From a checkpoint of a small transformer trained on Wikipedia.
Size: 13 layers, width 384, 18 heads of 32, MLP 1152 tanh GELU, 48.2M parameters.
Architecture: LayerNorm before each block, rotary positions, no biases in attention or MLP, untied embeddings, normalized queries and keys, attention and MLP in parallel.
Training: 285M tokens, 8689 steps.
MLP neurons of a small language model. Each row is named by its layer, matrix (up: input weights) and neuron, and shows model dimensions 128-223. Each number is 500 + 50 x the weight over its row's rms, rounded and kept within 0 to 999. Numbers have three digits each.
After each neuron's rows, "fires in" lists the words (lower case) most often at its 100 highest values on Wikipedia text that the model never trained on.

L8.up376:546604460462421471501452483456542430491380550486495478478435490530534563518455437541436535491565488500524423481450391499532491528526520586547522532544599548527547565441495526515486516487562500538509471474571478577528385508574518529372534521574512531504567500487493505504618445524588432536
fires in: "to", "would", "could", "also"

L6.up54:454504557424490461520489481569449537528422549509508506452576518534516463546490503408510489520430418497498498504547418631490471519462549547522470484541439495478584515428488529516486355555412516482510493484543469465502495508493482538474500603506515536598461509604508561445456514388461487464
fires in: "of", "with", "that", "from", "2025", "to"

L3.up1070:443527505507467478468579475526417366501476492462434409532533408507451503481574407451472520558461540509527514503482566547575567520505470450512496552433488530471570580567461513553507459482504491491444467513555555502494460522451538494407531529491566499560496507559508571560577420492525512472
fires in: "in", "of", "to", "through", "from"

L3.up677:504544483507500486547488550478482534423485473484469468474480485516433443420533461531610415546517463453593524666472448503612500571532474469441556502517519485449506466516427538464529520538459547397483624436514509564532497482613508475490518416530569440421499480442487530507453397454441507491
fires in: "of", "in", "for", "to", "on"

L4.up762:541615464447539566583470562474557500503575505500514544442419417589356558527431424652435534560497452519558495518549467477457529492602544620534549543438402528559500511514522474487537521601472487464415488474508466548551393468558453550543522444491459449452465468508455465476482550527522523501
fires in: "with"

L3.up64:472510550537548552493561459573535484525466504497457462399487552532533469521424423524484454525584497519533419451550505511415463528481548571608529554497501419529489552513523503465545494583486440521468502522465530391558569571446454496462581516421409474491386418502539477550470498543558501470
fires in: "on", "in", "along", "knight", "as"

L3.up579:485592496509553521415448499419452428527557479535522538510521458503494494580513501503566470556535536530532564572447421492468424425471526395496477502506551445524447516518511552467561499548479505589400561425457631644541534479555481468460365544517538569386537548493452502471549481453534454501
fires in: "of", "to"

L4.up594:478435479567540449478530549441508503397451560563401391474471405417514522396471501494477483451483418407486414491495584537400519553452458553581524495530535522490567494411477553521528509520548496417533528574422306513514451509461496538508509485554539393463506476578442534476559487503407501578
fires in: "as", "giving", "if"

L3.up1148:540550518503579500462499502566560551470374473520532362443543511484569409490526488500529437477543500476452485433474532527497480608600563548507466533583452454465521488404403545530484531528459462551454521387563472533468441541479439479450534490461523479525532519387512507452488564408481452576
fires in: "of", "by", "to", "failure", "on", "killed"

L8.up13:585509483478433425374437485431499502435527525543393418499429565474516491529550520516486479464542433630523511494409553518481501542503528520551534442442424527530555500655403546488478461549495496326456536550563425497506508546425518445573537409566579380511473454445434474478497592437470581536
fires in: "has", "having", "being", "as", "had", "often"

L4.up160:487542585474500480396481560497481495516607504494516423435487501540531559519534502451478572447456498542466409492426530465600531490571567516558497510475539476531515556455478538523466490593491410508503457513506568454472383466499438487553518513471493476483533441559496464430530440490467647470
fires in: "of", "few"

L8.up687:399546515459519444498492448514564496428436559509525421498612395604494526548588476454477535445383481517426566508528505492417431542499570522592506453510511472561550501534514498482480407542544495426549558545540444531544476580513479531512496528511480494538527480439465506518460515383455618535
fires in: "of", "from"

L7.up151:477479388496590456528462562501534520509409504428500492447550507492487490515576497550523441447467503510509492437476524492590403498387484509549461481478455402523555473511429561467566501467477544427490416494505547496447460589494539501483630480461494467526475430534360543491520559484525515462
fires in: "and", "of"

L4.up191:436525539489424586479516513448438556546434464486530507499429520377468464468589498533467458505474365445591453540571501578527465596531499476438524497499540468575466463531512509520575437467494564464447517462560519563496545502574420498579478461480489487465554528513442539487438472477495489558
fires in: "of", "for", "to", "on"

L7.up761:524553466562506584503451539465513510427529489469492430485577539554475553631423547571495532538551609552339468428508506495460535459543497463501607592530438498555488478419481523547533279524528511598506507389562496498538501513497521495423579618487544549489447438392530479440565528436482504481
fires in: "for", "to", "with", "further", "after"

L8.up36:482558463601470480552458502482522483470371533540425507499437487501525474509545440476509521489504467478570437497468425473496531450605533510548504543430590486424526609532462521477537494430546523557535431427517406592516456535533468566487587520554443566558561483473522510471520411491513437546
fires in: "to", "may", "would", "also", "can", "could"

L3.up31:450557623446529490484481534577422498487496514427480473555465454416440610598501497475488596540645530479633520555523401453438557541550498507573400552425513474411481553552394430526448472643523493498468531507545511424508478504509508558516462504557471485497544551592489443455479500460441503505
fires in: "she", "fw", "no", "he", "mf"

L3.up1134:550532494505511493495487558523475556442452542511545520499536479437515494527473559553516447517488457500413511508518572488521413542503473555443439500578408433516476500478435457483509505462539516415479526433487492576513422529493493437512551493629422457451564550553607439507545593517444495425
fires in: "by", "of", "is"

L4.up524:433443446440582447553420513448556511484541419555520439512423525488507501435542511571383465502500498548478496580476509546431544468471434451534536480552582607439428441562546461532493426632489597514485518478484480549473500493493471508520492506460473478479486501546497503502525482521409478477
fires in: "of", "by", "to", "social"

L3.up252:533504532445569512549515506516499511449483460460464486419484441457455475510510509494611498477550380588509400503468481498414551459552605427552502482463534501509556531536476461545482500608512490548613411481552544447524425484403507483619486477505521505443566566466533411462463548490494509429
fires in: "he", "aged"

L7.up1018:449530446529501567454427511557524431447482485480476414598455516569452521359462463547505409586521527524525484550500505555507530520497623567428393544489498426476478547469544465476492577431424475399512556513501531464503475459518508450615494520485408519544487555493559538462569511631487466557
fires in: "is", "was", "has", "be", "first", "have"

L10.up772:507433543567459554530540546582544517454572529486560413508397574502513610398582511462456407510542499504579541447537461528509570477514516502492510527535495567351519410528449400438584497448498607488477450464474443539426505501453433513497520477504490425489486460514508506485449551535486447414
fires in: "of", "by", "began", "and", "before", "at"

L4.up268:517503543421520560407438617455504560531537511504486517477523529496449478508467395490479598501501511564479457603483590472518582614544532511503656502476426517513410508508518515458570493612455501511484528489515492529482482537563540488569495412475490488596470521523590549458497467492516633429
fires in: "of", "all", "many", "few", "most", "among"

L7.up537:543498546457520511551501527472570505452408584557546444513490524530556549474491452493552564548507530401519533536501580445502526520517450448504429490573584452473461440453536496560371427557538568473458430483466443489534487488539438417484449483451531476469481450483500397428493480482397466511
fires in: "of", "and", "at", "industrial", "academic"

L10.up944:551531468565396576466540527515346528476545542489501398549457517475507472470579476525454456505589574426574510544490446528650567480552474487519602543457515575526518500472498497429561493462525539490455455489567507541521468447466437528590546536487562447480484479464465570473410444475470539491
fires in: "was", "been", "were", "then", "being", "later"

L6.up846:412426471622435515515522488574530557517411485508491549420428433509415454464484473439472494440552560475484447493497442594398537429470547507519527473453501478379484509554576476605485542548518468444431476518491417582491492512481510513564545459527452507452558485418522509543512455518573463473
fires in: "on", "of", "from", "along", "active", "buried"

L8.up1002:487672485550509500416588466491429496479516521505474456448498530435533488550533457566539427492518457533538489558433442468511499517523510515516559516496434483495480612482435585572503572563527469527423610471554502524525479501537507515530647599467482477534408451453493434502465536464443535567
fires in: "as", "in", "being", "been", "be"

L4.up863:468566570547483460522594529478461434494502540527447511569489452430512491452502532653482457481498509502525525486488492465522431481465519456546564443385476511513476488488489508554534510516515456534521460519481398498513473555524538581565538512533514652465485451462527473500544461519485484546
fires in: "as", "are", "to", "of", "is"

L3.up988:542450533430516497512523534513537514449465451484515525510396548480509409506511561529459525486486439515590543521498555587459487449456468495510540455446517512468490506420435481460577526529498483487553591547401507531475467492365439535644529635524507513401518514494427474510535453500518446512
fires in: "this", "each"

L6.up117:434369451494411463576428518465517483519463584496519459515535539514509542445522497468528569543425541508394434558466472482567559461463502566470423511485418467536504438475497500551534503614498574443468475595439475529462502540536508420494462541469607510470506487597450500487454482552433561427
fires in: "of", "and", "for", "at"

L4.up862:460524523510496554455550521496424518464491578445563446462462556419604484435508457556496539467532476563465506509412517411476465402548427391425586468471533533553486447524471393492582456467504552423571457481527431528465424513422498568516420574481469515449540530505470526525602533525445452484
fires in: "as", "considered", "is"

L7.up143:479466451453407491567444510444580456561474505532473444441614471531495495530474462393506423452510501551453503424521485556470541569416569520607468545525380449471479515534431524485494408482453511483506441491535467486485605513516531530474591523443541527467534476540543527526461547533462500520
fires in: "and", "for", "at", "of"

L3.up1119:539525476516543553533513575494517516541437548538557472481527512485558514529551509575488541446492550456485460545495497555500383539564460480533535554587457490557462479506468464510533466560477437559447529530467427519469445575495507508507556487462445540461578513655535438486485494417469429508
fires in: "to", "of", "after"

L3.up8:486550475502481464584501399488528450479492478497450493543506505451498561443477514527518451555484548464475478513449574460488348514465445393487589442514553469489520484505494562545513461475497485546523508503428457498454491559461569519526530445486474536503543398607459581524606542426420512603
fires in: "as"

L7.up545:573564442462436514519456598506443426391462562519406470494473451552555564460545518506434533533427414584432524522524429481425470468454482555548473467585472575544485548546478482477442416540511437493526522487550456493520528505463485483572557450523561453438431530477544557510562483502488472529
fires in: "in", "and", "for", "as", "were"

L4.up189:526579490562488446432577503453528455497541547449484478474513459459499436486573453560423409432451479413514526508434466426509443487424381501438550519532601471503400483513457477621505492477422566419536555504484473632534489539522537478543504540523434453492526436471552483524562470498441480506
fires in: "of", "became", "to"

L6.up492:501473424499523533472589553595477499470511540453456465509438457548551485472560491516560443406417525591504580438446457476619531505521464481505509527433467548422490471458395451404568539433521480511407526427521493501484482439450397569416465509498534522517503508413447549398528516528447506513
fires in: "was", "first", "later", "he", "is"

L8.up513:497537452557514482529565489535559437520451573398488420502421533501506469547478499585456374428492563517514462487483442478528493492608512508501507495506521495483460470495509542568547467521506573492501504512515473377490467585504486553528463565482515522470493432471550480511458494489599451525
fires in: "to", "of", "was", "by"

L6.up1127:495394521595496490508591445489603439489554565593419465491583533533529422456510436466512450458513429545458481475515483465394447527494416529481551489481475531493480528494567597478546468476490471587579442534523537501484516468474470545555592466461507498595477468501564493477473529564543517576
fires in: "as", "in", "of", "14"

L4.up896:470491428432446501470543513541470493581473516443516512484474431447549450395549492492467511495512543493564538376533504504524516485461574553492449509431544526465494526538467450561494461529475587471521461557544425596415411519529490501455437599554515539542459463581487452565398445579500518505
fires in: "by", "with", "to", "from", "at", "of"

L4.up1077:505487460493486471527545438449537434562420439418475484458469492517417485473500424499431403487516497507467466537512501525430432390406470462456539519441512511523504508497620559497517450540401537504567568475511458580577486570392547424570514513546512492502532519566482597557492548480595533493
fires in: "of", "as", "to", "into", "his", "on"

L4.up723:441496487481409561525461554536573525483410513470510549509512480452477361450553514530474556497535553515549482411477499474453471489449606508472470493507472544441480481497525452457414411493417480492550499512464534481508498621579562465470480446542502526554502500535497485442401455493546455507
fires in: "of", "at", "video"

L3.up958:625519462418482492509557555479622485443456528523515462586535434483468391512489465561417544446553429544532515529543482482466572467459522527448435521518524439461454503480467433534454405491492446513539541503375447519384442552561567498540540420479531437589475465577487499487496478421591503565
fires in: "of"

L6.up119:440484490503458403556458465493501478572527509476540576430561529479402533553512454534523500551397472501546505480459487500533491499488503387492494537481505588461510440552434526501555441487479475523470460516511503569522508533581426467463498453520604504397461493402458559555556487534467478545
fires in: "of"

L10.up109:504506509503545450580470551407458526425485458540489417533540501497546524527543416474384508485469544493504474497465552518465504550585444527529538446512541501503510485529475514507498443531481456494421418633424392585495475406513530495451443448523566467479580395507453491554625519472470433526
fires in: "19", "20", "6", "36", "as", "59"

L3.up491:512500519488485544553525567550462472440470453450495515448567478430554395547429503590505486486575501421490452550394520559470452474483463478521496500464562511501376559605546461560514557496624503537490484528560441485492408544543526516511494442545446513447542457474574407562483517535573464581
fires in: "is", "a", "are", "the"

L8.up1047:577517597538494556562375548547552385571511451418502544604490582396379533565555453574472473543472543527441538426546514460500489396546529489514513558482492534469482381518438502615491448572493471553489557415513547484434505479543560522455529443567510587553558587533469488507480516436544490457
fires in: "to", "in", "during", "of", "like"

L4.up1012:454523537592517590517567399476535399487375464574541413463473554491458592472507507570393433453515465526450405536451439428460472549470461498487424592489463495522408526520502489558462435446486546533520528439470463504494515562458450614514541474556477559522525506498476480515464443538515501525
fires in: "of", "for", "began", "on", "started", "in"

L6.up828:587536520500542604520466473539567461433556426465479448407416472515479548586485528483466449515545485513497525475453581492505634453476512562510560428494507489492357486513553548402451513497496527545569471536500458574525515501455488529482527495565510478487493476472509632540540453509511464457
fires in: "would", "only", "most", "to", "could", "not"

L3.up974:522490486550541539437472628519524536433479466548478480456596480534483465496523487463463494536487455517471535440499489514477503609504495499525419506582498423550539552437472475434409414578440508522572511454551567448538464491569491461526490501457516506531489542527535410434495504381447540471
fires in: "of", "to", "by", "in"

L4.up218:502509475469505515542539536478481573508556452528445479460552444610487432493504502493528487483464512513421528565469471595561560452571524484427479599473492523454427522488520510458450359484482476508489510466459584647544506463590494350505452492563544556438475501475513521504454460505550479444
fires in: "of", "from", "to", "in", "on"

L4.up1140:474460491608504452557538495550499525526503529394443430509447524502555525486614569522492603523485556489474580487362462500508500509480472523451517444495488454513525483532425412612510501525433525555527538560489535543546436489518576456540590438481562509537538529521497461551511509603405447538
fires in: "of", "and", "fight", "0"

L6.up1116:498509526552453550496534569553450541573536404461484517388507484573532551519524457468522510530508457560561526431432469482497502571430469547425521506511514529500489457487530448445529395459439564498433442510422522591511467574538465434607540486441466477465480501397445467549471580522516471511
fires in: "of", "began", "after", "to", "for", "begins"

L4.up673:439509436460436586535542476582471469552469578493499548459428491518428525471482430535477487420505499503463443519470496544433541518541477461394458588513496493466654500553503587617511384486475449436538470535504420528498390503384484513551497509495420523441509520471421512584468504467543545500
fires in: "as"

L4.up241:500507458428462554501462404581656420460482477496530423463459449525493437512378497512459448536537511491514444458488439499478531440490486452494532520501464501443547595498513502531567474486492390575577487455479470500491513545439455564453549459528547594466488487435441478539533467564573561518
fires in: "on", "in", "early", "of", "recorded"

L4.up460:447602514596464451444565539553501467496536535554456530539610534553514494411438462504381523563484490449550448507475512529546455496467513408522466468540545418548406533415516491391486463506468500428423598448526543552513496540523547519466549471522454511517584472497518593515440507555574544531
fires in: "be", "more"

L7.up483:500425436533521580520477501542522533490456538393388433508503445503484513564508407514432437498498538612425532550523433489453508471526584533400424549462464483559411456504555456413495392495469540502551540546565514466471529557554556571427615579492577509505456597585501517478572510532473509521
fires in: "to", "on", "with"

L7.up1021:485579485495507545486483568462566494445522523510465443518412487539476532460474460437471506388530501528580482502478541538515494460431496575499522600512574493500503519518466453512516443527556476512466483474492492516440487515534527553611552460457450504493448559555487478463518579495468482450
fires in: "of", "to", "no", "than", "with"

L3.up13:527490527521464573559530516471558495592472503493443533461522531492507487508570585464420517487558464445569437529480529525597441586505508577482413532475509504520449421527552432550516535507427506520542666452456512581515522500534447527461500404582428513419557508481508511556491424582525470551
fires in: "of", "if", "for", "to", "despite"

L3.up488:437482494483522533421509429479533479422469443469508463497485475444517463486545511573468500567463520521513547534423601439527389457520541479500512546528504563393437486492457472426474417472413418511470534493458526593491504547554470460450525439515493495486525473505397529493467530538489512504
fires in: "of", "european", "pre", "rican"

L4.up1055:451541492534491508548539464590531441427412453576593509472540557496529453453568541494473429460426524505473490410551418510458501520455446532488438499426553522398478521496555444470464448552493524548501532543416470604472542451479535513513537480578454467522470510475506525479531382527498500479
fires in: "in", "from", "of"

L4.up1146:504482395403417544551499487449630463492440510579541509502431502600374521447420492406420433506439491571502562497509555540492578433334407502408512531530466560495576471455512563438520447497460359505476455464507476497500515516488598494496547509450512468461474523461488504528559505445440547547
fires in: "of", "as"

L10.up1149:463506431539565513447429573467624443424482451462411451472529490611431492495486495573578502411536568452443553492496460507544484494460487489450578515552480473546465473554508483576457463529464443517440462631493483496441566485417601472486506476500443481399562506546487500549488551402415511461
fires in: "the", "and", "under", "with", "s", "his"

L6.up168:476513483404448551563525534579502562523431536516599480550583535523498470569525498434477634473483479591409489453577486587543471471514463466575518498441456598480531514423515440535496396464479516551463552477455527460476478496451501473442487504521578548536484505522468456475498527538465594566
fires in: "and", "of", "for", "with", "on", "as"

L8.up364:448520527440485487533525553525493496391566447434582416557452502488588649504470571551542572475475554465466574415569402510469354498448552536548521543498452466508528505489449545475534503465534590560571466528487484558478445477445562516470463401440399485476508454543499445453480542548457425451
fires in: "is", "became", "as", "and", "at"

L7.up821:361465478508536512513465472598477419543518542536575484463463501514511452526526523437479487497460475503412496432501503637449528484449536517526485397522544503469472506426532497498481448601516469484559465553438470633489568454498535419521581538519511481486531467413489549518467474520569414433
fires in: "on", "from", "of", "at", "in", "since"

L4.up423:450435462491463529555437489544568490525457530455530537520476457536402504385538537608404478466541531522500435526496501423521519484436410515489460529499494475437484488517521505560549474532496564508513586536440488480476412603404648408553455455524459529488458429496300461444448472495457470465
fires in: "by", "of", "in", "with", "under"

L7.up559:502497515443388426555572572517537463515488490539447531602524443561488544384518497529431578483548456427395439525501525548577513457473484485475482570457402539490426451515520460547517392506542456637506416512478446554492427467434537469459508432448532600536524519487392559487458454541580426499
fires in: "at", "with", "to", "the", "from", "by"

L7.up877:467546466506468528472459532537439401481522503503474556498408511480419438468594500475451529481552553515569455509528550505559473491441478586540475575503451528453496579557516552576488552541497384589435529559557430557419511569506442501507559442476458487475504493507506541476431484417493276457
fires in: "on", "by", "for", "from", "via", "in"

L10.up296:465551536538408554596460508564519496575510344515500448594496563524496473550547452493484486577514495509521512469503515534532441468462545552515416531523537513495459429492472487501536350479481444474509552508561482516559453452501466468436558475525445467416514475495448557479488481534433460480
fires in: "at", "of", "to", "for", "on", "in"

L6.up399:419457475523500481522554573506537445472502432470500465543446557603530488520547477462357497568495478416577532481434561505544457487419474520520500578456463505550594503533477483519564430550463522529559354575492470517473427597539457492451500465447503476476483551448486514489443489556461461444
fires in: "in", "and", "by"

L6.up311:530460495339426483435457581509475507471502582536483449563441585600481613425549424473489419489506542535522481514470527473545504527544509572576520533572500529563521499498493439497534522457539478461487482424514438456490577482502561455547640446449476500508489461548534476613456584562420504467
fires in: "as", "received", "in", "earned"

L4.up814:502541558488504612496578532556447504450552513422484418502432546528558484479524518552420479558480527524518492519512513395558457449499476468448609521475427473479420538465533529449471500491468512549581550503487440561477500481463564449484492414504537540494492457484512506560455478492568538467
fires in: "not", "often", "usually", "especially", "sometimes", "only"

L4.up227:509400505530521569476459600638420497419529425441514456470422529537590530602510527493546460516445506443498476495495488467479526545488416431413512544500503523499411500461470528412471449495431474483479551410542433545518472446514475532449457398496612550383562527508522518497503532525569437482
fires in: "not", "for", "as", "also", "often"

L3.up273:448598500462515421495500455552503481556529491519561522549552452619457391452517531581459508493448510541521560496487474457519455415485526471443466561435504627478479488546529441450483372499457575470451512498549487581449510545528521559457446522466452528542513518417492575466501348580415412509
fires in: "of", "at", "to", "on"

L3.up1074:483552496524505486530458483499428401488599474465503461454522526481472482509500500559488426526539471498493421464423500455620489522487456466465453482421478565501534492614470509524634476502531423574496547502544545494531453558521555495414496476549582457482445447442489407513561482583541456530
fires in: "in", "of", "to"

L3.up1117:484531476436537565486540503589448517508498555473474562486543502522432458471476426485512477493467492487488533596551539484499517486442503477514525495466445460449504508513362464420505464455450525459541473352562438473523492453468512548496458521549652486573567513563587499410486479462520580575
fires in: "he", "she", "never", "caesar"

L8.up704:505552503537546495543502462523561494589523470383477442452434497430512436582490488437410486457455485427482482483526539501526510534454494584582475496491492539524544538494523508543428376528427529441525493467472470476551481548567482487571496548503496423514577544465466472563530456594532459530
fires in: "of", "and", "in", "s", "on", "to"

L8.up30:606511436397558499564479468465425475553420542497534462527488489519521409510501496560548398528497584486400505546546435449516525519501491495492445422579409462401523492434428488493442453604477535415536406565484498478521459460491583517472489509570494513531548467520514504433583479499468507484
fires in: "of", "as", "at", "bettencourt"

L8.up402:467492499460405525463575425427561467411461438526455445493447493588556583504519521510463512502424501488510425576545513486434517476468404446502510563400479497504517415439599509588532443594427549630480582551505437423483493515485596514448474540467590626551538534506448386465531449494469545672
fires in: "in", "to", "the", "professional", "on", "debut"

L3.up738:432492494461571483454522459488604501543434522472454425465500497521524495509593485506519529459641529474564572438483540533526483554424542500475555511459521493500608554425460588521550496442474462508531584560452490492446520558390567476559482440517436496531485507482363520430535543479580511565
fires in: "of", "2", "0", "9"

L3.up526:509554543519390531432526535565498502448459577521523401510438539434507564485526472533486531443441508431519452530476581509473460478456455464481543486491421531490482442587536465527478488481541454508438524434537481544539478502480567553563543508503483496492470493534481454521559567511530472558
fires in: "became", "as", "become", "get", "earned", "have"

L3.up1018:481553559531440479564507399486537484506462422550557502440526558488498433485543506522439437450548510448511462492496472470412454493507439523472594479408509422502314385477546471574549526540506418553430589552486529574537518514498497455487448455556397465467528423494463542439554463535531448527
fires in: "of", "in", "from"

L10.up103:538499457448546554518368507516509500530475490375536552439477461518448515521517460493489544461560471507515527434456473530477511474574444558510463454514435537592426523553467550547527501591502507475494478559506515424476532556561478640532553516449484495621427482440462524447493349533476467526
fires in: "and", "with", "to"

L6.up225:548505512538503460533373468582591517555489473423535457553481575458402497501554448515485480510510494482408534539498453489592482472436603489408545452581533421494563470601385547528524482535426533537464550555511569577472559524542450474516484415554510403484448466538407479498485602526498562455
fires in: "by", "of", "to", "under"

L3.up994:564619491372521582495453475543550526592499464472533531493567534520464507452490501403483469396491450491512441470555525526451470500529537488562481570454534505442413519553512527478522451598534525416542385494610535591480512486497498522557454596564473415498508601547550481480509487407530467591
fires in: "these", "this", "he", "many", "she", "her"

L8.up360:414386520488547521492552493507531478478491462611524412485510478593390527498457614521461554461505436575524539495525619553480413502497500445445487448630459467546487465531496463598570444483517472505500498553515506513452505419500474437581494494497577501424504553463456440444420600502424487457
fires in: "s", "is", "with", "an", "has"

L3.up55:510545579474438572560445547515465598570505529448495531597563516589385515538567334498514542499441507487506561540453438476553550547527484431509496511510463489505533458490467544497534502547511584587465567410594557454508450535476510514417516446500605599430436462494441469501414483573432559427
fires in: "of", "to", "also", "mainly", "in"

L3.up671:516451570563515505414441512486488499473501533487539434461460526562474573523507485502526496499435501480499505582498552480441476472548550519520514511574428440491407443455535584479519526555596424510463537343387562577472508559522460471522517452448432539571538454469553397456529550486475563522
fires in: "of", "among"

L3.up394:499510545466548544474463478559535479515515544462457472529483466562418547532579451522494576565532427566575562560508483462502517527472532415466543519466532590451577540536495522467498477546472476624525543412429500563592429526508524506455404402479608477506545531544421562488595424516534509394
fires in: "of", "the"

L10.up714:491594456513536554445448506586504400562411488467469473427498515606459525467440448531533436508575469494481474481465414530495434540541521591512460516466511543544505451554526533433499338541493536464527558480515454521452383396603549481384514544478573526480428430530552556472445502563522464438
fires in: "to", "and", "with", "of"

L10.up634:528494435537557512482493584498501570393465504469474486464478575473537480421437447465493454518508419475465542501533493416455465508423494501500505509504540474431595497437474537424520614511529595471427491611513461501462564440522530439534517419440496483503555407588472515451524545467442458589
fires in: "was", "as", "is", "been"

L8.up130:502458482553586457496473393701592451587467541467448507409404494503565515515499531403438517496367459464532428456437495527527455500497462538517473480555473535479502534551560425543504486517538522529518391574459516501543455589478479510508588562590501469471511538518441600460516466547561598552
fires in: "on", "of", "28"

L7.up475:489410500497522514519485556515419573454456532482481550483498423533476489497576462546542472507515474414536567630439448547577459506610413509502501481531499482528562532547452415567457489446505455534592588492552506573475479533522533462455575517430596476508461495516608550504457492529463496514
fires in: "of", "for", "in", "and", "on"

L7.up1020:533422482463459458524403574642490563488493496473594482608514563509445508524522441506554506414432497562484526484510462434571483506445508508472531433486425458570561435575516503507453518428503492503470517501484537474457505489561467400429473365488533605543464524534503440497495553594484507396
fires in: "and", "in", "of", "at", "on", "for"

L6.up1114:490551481482540507472546479539480550486448495477552594480417415472547473502466506528519548514475565513472607410467384535465497454600510444471462529588409486451601470476461431535532457509518447525521506548519465479544481550502515496456626447411572544467530407519412389559505468540440568502
fires in: "in", "his", "on", "from", "early"

L7.up718:551577424553585437573495492369323547532425494595450504427566391516485367488528463425464437487494426525454474460513630483536529504408500477585421511556469461487476520432476516507453480586501561388526617470475487519467475538538540531492452579503481495515479463546501484490504503456530497497
fires in: "who", "as", "after", "of", "at", "from"